Weights of a small transformer language model.
Size: 13 layers, width 512, 6 heads of 64, 48.6M parameters.
Training: a variant of Adam for these matrices, 719M tokens, 5486 steps.
MLP neurons of a small language model. Each row is named by its layer, matrix (up: input weights) and neuron, and shows model dimensions 128-223. Each number is 200 + 30 x the weight over its row's rms, rounded and kept within 0 to 999.
After each neuron's rows, "fires after" lists the tokens most often just before its 100 highest values on Wikipedia text that the model never trained on.

L9.up792,190,219,163,176,183,160,197,229,147,194,191,179,201,256,113,225,255,210,181,138,190,175,189,180,188,257,126,265,224,249,221,193,215,208,210,209,207,217,195,184,205,210,229,239,196,200,187,185,212,168,225,177,156,179,202,175,220,155,184,174,225,204,155,183,132,200,227,216,204,238,195,165,192,210,169,209,209,185,219,219,210,146,180,184,221,286,221,229,187,248,195,159,199,188,251,188
fires after: "–", "-", "/", " BBC", " A", " EX"

L9.up986,142,278,187,162,280,218,204,239,163,239,258,204,209,197,192,188,230,194,216,173,191,199,179,187,211,229,185,207,216,178,273,169,270,210,176,175,207,192,179,150,250,204,201,150,218,197,167,184,205,187,258,179,247,226,169,189,227,198,229,203,208,170,158,157,179,192,171,187,207,166,188,223,206,193,180,192,257,217,247,194,200,176,187,217,200,182,213,178,169,169,159,201,217,187,221,214
fires after: " as", " was", " the", " As", " a"

L6.up813,216,222,176,213,283,169,249,172,259,217,199,277,250,204,201,231,145,187,173,217,207,209,181,182,212,190,251,188,151,192,207,233,194,195,254,173,204,140,155,215,203,197,216,194,211,178,223,214,219,160,221,184,214,178,200,211,192,194,169,206,220,216,178,205,230,161,244,189,203,230,218,200,189,226,214,142,183,229,193,175,214,196,224,235,195,123,166,165,194,202,140,234,187,196,290,193
fires after: " |", " Set", " Score"

L6.up1282,180,196,232,209,231,214,222,195,175,217,219,201,247,177,178,222,244,199,174,166,211,157,287,182,202,249,205,226,221,239,215,238,124,231,203,119,210,151,202,161,217,164,282,182,228,165,216,190,166,235,199,145,216,102,228,203,221,183,158,217,215,181,223,177,156,202,243,184,209,196,235,153,206,204,210,181,212,204,179,216,211,202,243,199,277,211,248,215,199,172,179,226,193,213,264,201
fires after: ":", ",", "|", " 2"

L9.up112,193,262,180,275,169,193,212,167,196,226,198,206,225,212,184,170,247,200,182,193,167,205,172,232,182,254,212,179,185,186,224,178,218,200,164,200,194,182,211,222,188,162,202,172,195,161,198,213,202,182,258,142,166,175,163,252,233,209,156,235,202,184,229,224,200,228,190,221,258,166,198,216,166,217,197,210,233,134,156,193,196,205,159,229,227,184,173,212,204,215,137,208,105,190,187,162
fires after: " in", " (", ",", " was"

L6.up552,190,172,212,259,169,207,199,169,215,194,249,174,224,149,253,229,207,191,167,169,226,128,222,200,175,208,250,142,205,245,218,168,193,188,152,151,217,164,188,252,199,208,244,187,213,142,222,181,217,191,228,208,228,129,203,173,210,214,171,180,246,229,213,178,164,225,214,210,185,207,219,168,207,150,203,216,206,206,245,189,202,175,196,246,204,196,220,208,182,173,185,207,169,171,184,241
fires after: " (", " 2", " 6", " 1"

L9.up1252,234,214,203,180,200,203,219,172,217,218,177,225,166,188,234,152,204,183,192,146,148,196,174,227,169,190,141,175,161,166,186,143,220,199,227,224,232,195,247,223,225,210,217,187,273,175,208,174,240,219,244,257,228,125,172,278,190,207,173,225,221,151,171,184,179,186,208,157,196,208,222,166,229,161,175,231,182,174,220,210,207,157,142,181,187,174,215,190,185,220,190,135,176,205,235,175
fires after: " the", "The", " by", " The"

L9.up274,220,251,189,185,251,250,248,221,189,207,203,261,228,192,190,227,208,188,162,184,173,161,158,213,180,174,172,179,237,275,240,226,168,192,226,212,208,150,242,189,230,196,222,216,156,180,228,175,292,152,182,162,197,182,223,198,198,199,215,195,229,212,179,163,228,175,183,193,199,203,168,234,210,188,200,169,181,160,199,150,228,163,206,233,205,167,230,259,203,220,222,167,175,226,204,204
fires after: " the", " in", " his", " their", " of", " and"

L9.up155,252,183,234,244,215,218,194,184,223,207,232,213,188,209,235,148,229,192,177,196,167,182,195,209,254,178,186,136,179,236,228,185,171,238,243,249,181,200,203,268,236,176,218,202,210,219,217,204,218,183,193,176,214,177,231,205,226,273,164,207,247,174,193,134,160,211,209,186,130,288,207,190,146,194,247,178,171,175,211,231,218,224,151,211,213,196,252,249,178,164,243,188,203,197,184,209
fires after: " the", " a", " The", " with"

L9.up1376,221,221,247,223,153,213,235,177,214,255,228,223,154,154,204,209,185,212,176,155,212,196,185,249,207,204,254,212,195,228,192,277,259,226,146,190,182,172,194,178,191,194,196,185,227,196,181,160,219,180,217,239,166,251,187,219,207,215,213,187,173,150,144,207,172,229,182,245,170,228,219,177,182,194,214,136,165,170,155,220,220,226,175,209,196,199,214,206,239,202,204,183,174,213,149,184
fires after: ",", " and", " from", "'s", " is"

L9.up164,205,160,172,221,195,264,209,198,187,202,233,197,265,211,177,153,244,200,218,223,180,182,193,232,242,187,208,232,279,202,123,176,221,221,199,199,187,179,193,157,296,189,200,253,190,208,174,196,151,168,169,162,236,190,213,186,226,253,154,217,205,184,191,204,171,208,211,143,122,157,231,212,186,171,252,168,144,222,193,242,213,222,183,151,191,232,276,211,218,179,193,216,158,195,180,224
fires after: " his", " their", " its", " her", " My", "'s"

L4.up651,167,229,212,148,207,172,178,198,176,209,235,215,167,213,160,192,179,192,166,161,179,254,230,219,195,205,156,189,216,281,168,153,182,178,136,205,226,182,185,190,202,206,173,235,216,179,216,184,206,234,226,178,208,181,176,180,210,180,149,182,167,138,207,126,190,206,209,208,193,196,236,223,205,189,199,229,226,191,212,165,150,202,198,172,185,224,195,201,211,249,170,176,180,199,164,156
fires after: " the", " a"

L6.up713,205,173,166,224,204,210,244,193,227,185,142,200,171,238,211,184,180,209,218,178,179,190,145,243,200,201,170,226,197,234,207,159,186,169,170,209,98,92,181,228,225,198,236,231,207,192,253,155,249,237,206,215,251,142,229,193,204,214,219,182,236,228,204,168,237,213,247,182,192,171,229,160,240,233,173,195,100,232,154,227,236,197,157,185,203,197,189,222,191,230,178,185,170,276,181,220
fires after: " the", " to", " a", " in"

L6.up484,171,274,202,245,160,173,220,171,248,272,168,219,227,228,188,190,189,219,188,167,194,139,134,203,164,238,220,156,208,237,168,229,205,196,190,216,160,219,137,217,219,201,270,175,179,185,173,193,247,163,215,165,170,210,186,205,193,167,157,202,203,192,182,219,138,203,210,228,191,247,150,252,267,178,213,196,177,184,206,247,212,155,179,179,198,219,206,177,156,202,201,146,166,174,214,214
fires after: " to", " in"

L9.up789,162,158,169,165,221,288,243,201,203,224,153,205,199,192,160,179,140,255,254,162,233,194,185,226,196,231,250,220,257,243,207,165,195,211,246,221,162,168,155,215,245,190,234,226,235,214,180,175,137,214,219,158,251,214,204,215,243,202,203,215,129,231,170,225,238,148,263,171,198,186,208,219,194,250,235,180,182,206,205,232,209,157,195,209,243,212,228,168,166,227,195,175,159,187,252,198
fires after: " to", " that", " can", " also"

L9.up316,159,223,188,196,227,200,187,189,221,167,201,189,182,206,161,220,161,250,213,191,195,174,205,163,214,148,214,207,238,198,232,168,202,237,245,216,166,183,123,210,254,206,186,141,222,176,154,172,224,169,223,207,232,190,196,181,200,223,195,215,206,207,194,189,205,211,192,180,216,195,176,196,219,213,177,205,211,194,231,215,193,171,183,244,176,244,221,210,180,197,174,159,182,243,233,223
fires after: ".", ","

L4.up1492,251,215,191,208,202,226,217,169,208,218,208,174,161,208,200,184,167,211,238,243,212,214,210,206,179,177,201,233,227,205,203,250,201,218,203,189,196,166,193,206,213,181,179,175,271,189,180,154,155,176,201,191,175,170,210,183,175,266,249,153,227,229,216,212,216,186,259,209,236,252,173,245,179,180,156,138,222,221,243,215,201,197,191,220,184,180,247,214,191,209,235,231,199,186,225,195
fires after: "\n", "|"

L6.up163,159,233,143,189,190,186,235,244,219,187,195,225,197,189,173,169,141,210,206,216,178,237,185,242,189,192,172,278,145,229,203,194,239,208,192,249,197,126,162,172,211,177,185,250,239,206,217,195,184,162,248,223,193,188,186,160,181,171,173,175,166,185,176,213,223,193,212,179,215,168,187,195,203,221,208,202,142,192,146,206,248,181,177,205,218,262,219,228,196,182,262,212,267,169,194,211
fires after: " the", " his", " their", " its", "'s", " these"

L6.up79,204,202,185,193,172,207,144,148,192,210,177,178,200,203,211,203,179,216,220,180,221,199,209,201,198,239,185,147,199,143,239,184,221,241,170,207,221,230,186,176,209,235,213,142,210,171,154,202,212,160,201,226,199,186,229,175,234,186,221,244,188,253,172,140,203,201,188,221,187,165,147,168,239,184,171,169,176,192,169,170,166,157,209,201,190,221,229,175,181,146,199,135,174,215,198,234
fires after: ".", "–", " of", " cent", "-"

L6.up1456,193,209,261,172,186,163,192,216,153,224,207,187,177,165,198,175,202,208,206,197,186,213,217,213,191,193,139,223,170,250,154,154,258,235,204,201,215,189,229,175,197,190,174,192,233,185,244,188,188,210,262,239,204,128,197,234,198,210,218,182,209,160,208,214,214,193,219,229,172,246,155,227,190,134,216,203,218,182,242,164,198,177,183,214,173,221,219,199,139,238,210,158,247,180,210,173
fires after: " the"

L6.up939,209,196,141,132,239,173,152,208,172,273,250,188,185,202,198,196,166,217,227,195,176,244,159,204,120,187,220,213,173,170,222,213,208,195,192,214,206,188,161,209,187,173,226,244,181,202,215,192,190,216,156,195,189,182,208,211,224,220,222,245,200,203,189,156,226,184,232,178,191,207,156,200,225,236,197,224,172,157,213,225,249,187,177,205,247,188,229,143,213,186,157,231,232,229,202,211
fires after: " and", ";", " to", "=="

L4.up377,183,220,245,181,202,222,187,185,186,141,205,176,225,226,171,207,157,212,225,185,226,207,244,240,189,190,207,171,249,204,180,202,183,247,210,208,204,167,188,182,252,199,177,173,231,146,174,126,199,234,209,192,203,156,221,151,225,205,169,168,199,214,187,168,210,190,230,180,232,212,226,223,189,222,200,187,222,170,247,194,191,152,210,209,225,216,234,220,182,207,228,229,218,239,191,221
fires after: "|", " |", "–"

L6.up1401,222,184,208,233,217,182,187,258,257,200,150,227,144,242,201,184,195,188,176,215,187,228,132,197,213,211,221,191,178,230,195,217,224,181,200,206,183,226,181,155,214,141,210,250,200,183,214,199,178,200,212,233,245,159,186,248,226,265,128,229,223,206,182,218,185,177,215,242,188,251,173,190,136,179,184,169,169,156,181,168,233,219,227,199,216,177,175,222,211,184,155,223,232,180,269,200
fires after: " |", ","

L4.up906,177,177,202,130,155,200,191,207,196,203,209,221,226,199,176,176,201,186,194,191,215,206,176,201,158,207,266,219,210,178,233,239,158,187,195,236,262,195,262,195,230,241,184,214,199,192,170,269,197,229,215,203,204,139,209,201,210,151,247,201,206,192,191,170,179,218,206,216,205,223,139,219,194,207,202,189,221,218,194,184,225,211,245,253,174,220,175,234,237,199,206,165,200,205,207,200
fires after: ",", " United", "\n"

L6.up533,188,197,157,182,190,208,179,176,174,197,183,252,215,179,224,201,179,219,202,206,185,181,186,198,180,263,171,221,220,166,220,186,180,227,228,217,220,222,153,169,234,179,193,237,179,195,207,208,233,194,227,193,255,211,250,229,199,129,193,221,230,260,135,199,211,151,268,205,181,193,158,200,227,247,213,170,134,199,207,212,258,157,159,236,245,250,173,213,177,238,188,141,196,166,246,151
fires after: " to", " not", " would", " could"

L9.up417,171,212,181,210,245,239,170,163,199,204,210,260,202,160,218,224,156,200,219,164,234,152,152,216,197,179,229,230,200,158,185,185,185,252,213,228,202,215,165,197,208,195,246,166,278,210,194,161,230,216,271,178,265,165,206,178,185,200,209,224,202,186,193,204,181,176,150,187,199,184,195,185,245,206,233,242,181,230,164,217,224,121,232,231,211,258,207,196,182,172,202,185,169,184,241,184
fires after: ",", " was", ".", " were", " been", " be"

L6.up1338,129,179,214,187,218,177,255,271,207,225,217,192,202,202,167,225,227,175,200,219,234,184,185,260,187,188,253,216,192,220,188,187,222,249,176,199,203,185,214,183,213,206,174,198,183,216,182,194,207,198,166,196,235,136,180,236,227,214,226,183,218,197,231,232,188,173,194,212,249,235,91,152,177,162,252,174,215,202,184,217,196,199,265,226,217,175,172,225,177,177,197,206,227,206,226,122
fires after: " |", "),", ","

L4.up1089,246,194,150,206,252,247,219,179,222,245,238,208,161,175,210,252,223,201,215,231,211,248,186,239,228,213,238,226,155,262,171,244,216,206,194,248,203,214,158,179,212,178,226,142,200,194,179,206,135,223,198,210,219,206,201,185,206,224,169,172,215,229,195,196,186,171,250,222,211,212,229,148,212,266,209,124,134,209,186,181,233,212,229,198,184,115,152,239,187,136,166,192,163,168,215,196
fires after: " |", ".", ";", " that", " which"

L6.up767,213,221,193,225,175,194,174,225,207,201,174,190,101,178,164,180,224,216,193,203,208,209,175,183,123,177,202,193,229,255,161,241,251,230,199,197,149,175,178,213,225,173,213,197,193,203,200,210,176,185,152,193,266,227,220,261,251,264,159,224,260,182,211,208,205,179,177,219,166,201,183,222,195,240,209,114,163,200,193,218,228,212,199,183,247,153,269,238,202,184,212,171,175,222,214,219
fires after: " |", " The", "The", "-"

L2.up1475,163,158,140,204,228,142,183,255,191,216,234,217,223,236,204,168,155,186,205,177,211,192,240,165,193,172,250,165,207,274,179,207,238,200,187,215,161,222,170,214,192,175,222,159,178,155,179,179,219,208,212,176,268,173,172,240,216,274,196,192,224,168,199,177,226,143,238,213,190,212,180,224,240,192,231,196,183,157,161,160,167,173,173,213,241,160,244,221,190,179,192,180,206,174,255,184
fires after: " |", " Boston", "'s"

L6.up1083,196,151,154,204,194,199,159,276,239,180,245,208,214,190,159,249,236,182,161,196,204,211,180,197,154,280,218,179,180,201,210,212,193,228,182,147,206,214,195,204,216,140,224,222,233,194,204,165,136,166,225,177,165,202,223,153,203,248,162,215,186,214,224,210,227,187,282,224,229,204,161,195,176,137,179,171,165,152,184,213,172,175,167,218,219,227,182,157,194,169,198,197,180,160,220,222
fires after: " |", " %", " 2", " 1"

L9.up899,189,139,207,174,196,281,219,145,233,238,198,223,227,248,192,156,189,197,173,163,238,167,215,249,185,271,219,212,188,193,206,177,170,188,162,132,187,178,135,153,195,210,194,206,173,220,190,177,146,192,211,173,211,200,182,165,229,130,200,247,190,203,173,173,213,168,260,144,245,154,200,206,177,198,212,217,181,170,240,167,209,175,224,228,234,171,198,200,227,262,206,182,208,180,219,223
fires after: " in", " to", " for", " of"

L6.up1178,230,171,135,265,202,181,183,232,199,218,226,229,157,197,164,170,204,197,154,202,176,188,233,218,229,205,205,173,201,234,222,140,210,216,231,195,208,178,244,223,218,161,175,249,239,187,204,170,206,197,163,191,209,201,201,206,167,212,193,157,198,190,166,227,223,188,265,186,225,260,238,208,243,231,234,227,192,172,159,222,202,171,163,177,182,175,219,246,175,220,264,143,197,164,179,206
fires after: " the", "-", " \"", "\n"

L6.up168,233,224,212,190,210,239,197,230,134,207,220,226,229,192,195,178,223,203,192,188,224,217,204,234,170,185,169,242,144,157,206,173,247,196,155,239,271,192,146,219,219,185,236,225,162,205,180,156,227,242,194,245,239,167,222,199,218,200,189,193,206,236,172,150,118,221,178,206,220,211,162,178,185,165,199,183,193,185,202,182,225,220,282,245,207,250,175,242,164,176,161,194,163,205,262,221
fires after: ",", "|", ";"

L6.up106,178,263,231,171,211,188,197,153,171,244,205,242,210,228,150,190,158,191,154,160,162,155,260,202,176,159,194,148,149,232,195,164,202,190,227,192,209,190,178,225,213,223,164,224,224,159,205,187,200,222,201,155,163,244,199,157,157,174,197,232,146,207,169,169,168,222,212,167,214,243,170,214,207,182,180,201,212,165,262,265,183,177,155,180,201,215,168,183,214,257,190,203,160,188,248,233
fires after: " in", " of", " New", " early", " late"

L6.up814,163,207,218,168,200,228,208,202,199,201,188,236,159,225,184,157,207,219,220,160,187,144,168,251,199,227,214,226,210,215,196,183,237,266,242,203,207,206,194,245,208,215,184,231,196,163,199,173,200,201,223,240,278,174,208,216,230,217,145,219,187,218,217,235,183,198,166,187,180,243,167,209,241,192,202,157,189,190,188,238,227,227,122,205,186,212,216,247,182,204,193,178,140,216,184,204
fires after: " to", ",", " and", " that", " who"

L6.up243,262,190,165,191,171,214,186,217,212,222,171,220,177,140,116,190,165,219,187,212,225,218,208,188,250,160,226,273,180,173,203,195,208,219,164,236,209,188,172,156,214,201,230,251,188,205,234,205,183,150,210,241,184,194,235,176,235,233,189,185,179,172,190,219,213,154,238,181,183,157,271,182,143,252,158,153,149,190,211,191,192,212,169,222,203,143,274,186,207,155,256,231,229,163,229,295
fires after: " the", " The"

L6.up1510,189,196,167,185,220,211,147,207,207,232,206,174,178,200,210,179,237,212,225,164,171,173,172,193,239,228,180,216,224,216,211,228,185,248,209,232,187,145,152,179,253,172,249,181,195,177,163,209,185,228,219,227,248,174,217,199,221,216,205,230,276,182,161,139,185,122,163,215,202,168,185,191,163,190,237,190,175,194,149,219,226,205,227,185,241,181,259,207,168,202,218,177,154,113,172,178
fires after: " and", "%", ",", " has", " "

L9.up249,213,217,148,200,232,211,202,205,201,252,206,172,200,223,220,239,214,242,172,189,141,190,192,262,247,181,189,158,241,229,183,124,200,228,207,263,180,185,161,233,179,188,221,195,206,134,184,185,225,164,183,219,243,171,209,181,162,162,145,191,205,168,250,215,176,216,187,203,229,200,186,185,254,229,198,192,168,184,168,124,182,196,203,175,152,251,194,249,184,183,175,186,226,180,159,205
fires after: " and", " with", " a"

L6.up320,207,212,173,191,231,216,261,252,192,219,163,244,141,213,171,132,164,219,165,224,168,204,176,271,189,126,180,202,180,246,186,241,238,238,236,212,199,141,199,203,189,193,217,218,217,190,232,163,240,178,209,162,230,170,224,257,187,197,158,147,198,210,202,179,234,209,272,178,207,259,184,201,184,190,191,186,150,183,209,229,197,185,221,201,212,211,198,229,193,193,210,209,222,187,215,173
fires after: " the", " The", " son"

L6.up1417,210,245,192,237,235,280,185,213,171,189,249,193,211,209,193,204,161,211,248,173,189,186,210,253,188,252,180,197,232,239,255,162,160,149,202,239,199,152,161,215,197,188,178,191,221,202,178,183,261,199,229,141,240,185,220,207,198,193,190,185,222,277,187,218,203,199,248,173,225,207,151,176,213,237,192,183,176,231,220,224,212,179,156,202,229,231,214,232,182,215,214,197,187,240,168,181
fires after: " (", " a", "\n", "/", "–"

L9.up1289,172,188,188,167,153,211,212,172,225,218,211,176,209,164,218,162,128,203,215,190,196,211,216,263,193,179,251,193,207,177,209,167,236,220,224,218,197,220,165,239,191,214,186,193,144,219,191,201,181,177,200,190,274,205,243,162,174,224,186,151,172,219,209,131,173,174,244,181,214,222,233,218,230,254,232,228,201,173,201,155,203,212,115,203,213,257,257,206,181,201,171,194,205,205,169,168
fires after: " \""

L9.up1375,252,249,177,235,184,253,241,190,194,183,220,213,163,239,178,156,209,225,199,213,168,178,232,254,233,163,178,212,246,225,176,150,217,205,199,276,192,170,196,200,207,177,263,204,204,166,206,177,227,167,199,223,208,201,236,208,236,233,178,158,150,176,222,175,220,175,246,189,177,232,237,216,208,192,188,222,144,216,275,187,187,190,192,179,214,205,259,245,199,186,231,220,224,179,204,235
fires after: " the", "Early"

L6.up265,168,200,186,214,161,220,220,154,171,197,148,221,231,197,207,200,175,210,248,138,213,209,167,227,168,213,107,209,180,277,116,176,210,164,200,200,138,199,190,183,220,157,242,212,187,192,231,193,194,189,241,130,224,220,220,202,225,202,172,198,218,171,225,168,240,211,252,185,168,227,251,197,226,175,211,185,179,217,255,234,222,216,220,202,228,180,203,174,196,186,208,159,195,193,237,225
fires after: " in", " his", " first", " early", " second", " the"

L6.up14,230,152,188,163,213,202,187,160,207,240,243,223,122,296,246,164,185,201,146,159,191,200,240,243,188,184,195,229,180,254,231,226,189,211,200,220,196,235,232,238,187,259,222,176,238,185,220,229,166,197,178,141,183,186,167,216,235,231,202,207,220,220,192,189,177,219,228,142,213,209,233,211,233,151,174,175,193,167,143,148,200,211,167,228,218,175,192,215,180,198,207,205,208,177,200,162
fires after: " such", ",", " of", " ("

L9.up620,209,215,210,208,273,227,206,179,262,236,182,274,199,218,184,147,197,230,219,222,225,123,199,175,208,184,180,182,217,185,264,208,142,224,173,191,145,185,186,147,205,183,218,194,147,200,189,202,222,182,232,124,177,164,196,216,229,242,213,230,219,235,190,188,204,164,184,186,211,274,140,215,186,253,205,209,170,206,234,216,241,245,255,227,248,188,220,155,169,241,227,204,218,188,217,213
fires after: " in", " of", " for"

L9.up694,177,220,237,235,198,233,160,198,196,161,189,260,199,192,210,216,201,236,232,222,150,198,197,193,167,177,155,148,289,196,210,171,242,181,191,225,199,210,169,217,176,233,230,193,247,186,210,193,207,190,201,185,110,232,191,199,259,209,164,173,203,173,204,188,228,190,268,181,144,200,280,190,222,210,210,224,250,151,208,149,179,162,225,220,213,234,174,217,178,278,196,204,195,181,200,183
fires after: "\n", " 0", " |", " the", " ", " J"

L4.up1012,143,214,185,208,274,229,182,263,205,190,231,217,207,191,180,197,223,222,229,151,191,156,199,148,105,165,156,162,217,214,237,234,172,228,158,205,216,196,176,254,193,200,246,203,199,207,214,185,246,248,186,206,190,202,193,164,251,207,181,184,209,177,176,217,213,200,194,219,167,190,209,167,221,194,186,176,199,191,219,257,197,216,288,219,180,281,204,197,203,203,165,272,176,223,249,243
fires after: " |", ",", " (", " —"

L9.up1245,186,180,197,210,245,225,163,246,213,220,204,245,197,237,221,150,158,166,223,210,225,212,188,203,193,241,168,185,268,221,162,129,204,182,209,269,171,169,172,197,202,182,203,245,238,199,201,212,234,219,183,186,224,188,196,126,185,179,189,224,222,208,162,192,178,145,201,183,219,132,249,241,164,196,215,203,188,210,227,197,253,181,191,206,211,193,183,262,238,188,227,233,173,194,213,148
fires after: " |", " his", " ", "'s", " m"

L9.up755,157,216,226,150,206,266,177,193,228,183,200,192,189,151,184,200,239,139,158,139,197,163,225,216,217,202,286,168,237,229,218,175,218,226,232,229,185,222,172,232,198,203,189,224,194,226,215,206,218,208,180,148,276,214,173,203,202,184,206,210,192,204,223,191,196,180,162,226,195,223,177,171,220,207,201,210,251,204,137,247,217,236,211,189,230,225,231,200,198,234,239,212,199,177,241,200
fires after: ",", " in", "|", " years", " km", " until"

L9.up377,205,217,203,193,172,175,207,158,232,203,156,288,185,200,263,198,218,217,184,204,228,247,179,200,178,226,184,197,168,206,186,223,217,237,229,238,193,206,162,147,212,181,224,182,155,169,170,207,165,222,194,227,245,168,191,231,211,206,190,183,226,148,135,205,189,195,220,193,190,257,189,189,200,206,223,146,139,120,185,208,228,194,170,225,217,188,188,179,202,232,215,131,159,189,183,204
fires after: " |", ";", " 7", " 8", " which", "."

L6.up1426,126,184,177,204,190,257,203,157,267,182,175,227,230,195,185,183,148,211,222,200,249,163,184,198,156,209,212,245,199,213,227,185,189,178,198,206,168,165,125,192,219,193,215,226,214,181,190,175,213,201,160,164,227,201,180,214,198,177,222,236,178,211,205,234,189,170,206,169,246,290,180,189,207,233,182,173,165,222,231,242,232,179,207,229,237,258,197,208,202,239,188,172,184,205,218,231
fires after: " to", " and", " continued", " not", " began"

L9.up201,199,203,202,275,120,193,170,177,229,144,173,199,244,175,169,224,187,204,217,202,198,217,269,233,193,233,225,213,198,229,242,183,193,233,242,195,150,224,205,231,242,154,264,225,231,125,172,195,205,195,209,199,166,153,194,205,224,242,224,201,216,184,241,211,226,178,235,217,218,208,199,174,134,184,196,209,239,223,180,250,230,221,228,210,205,188,199,204,187,194,141,215,149,173,212,220
fires after: ".", " |"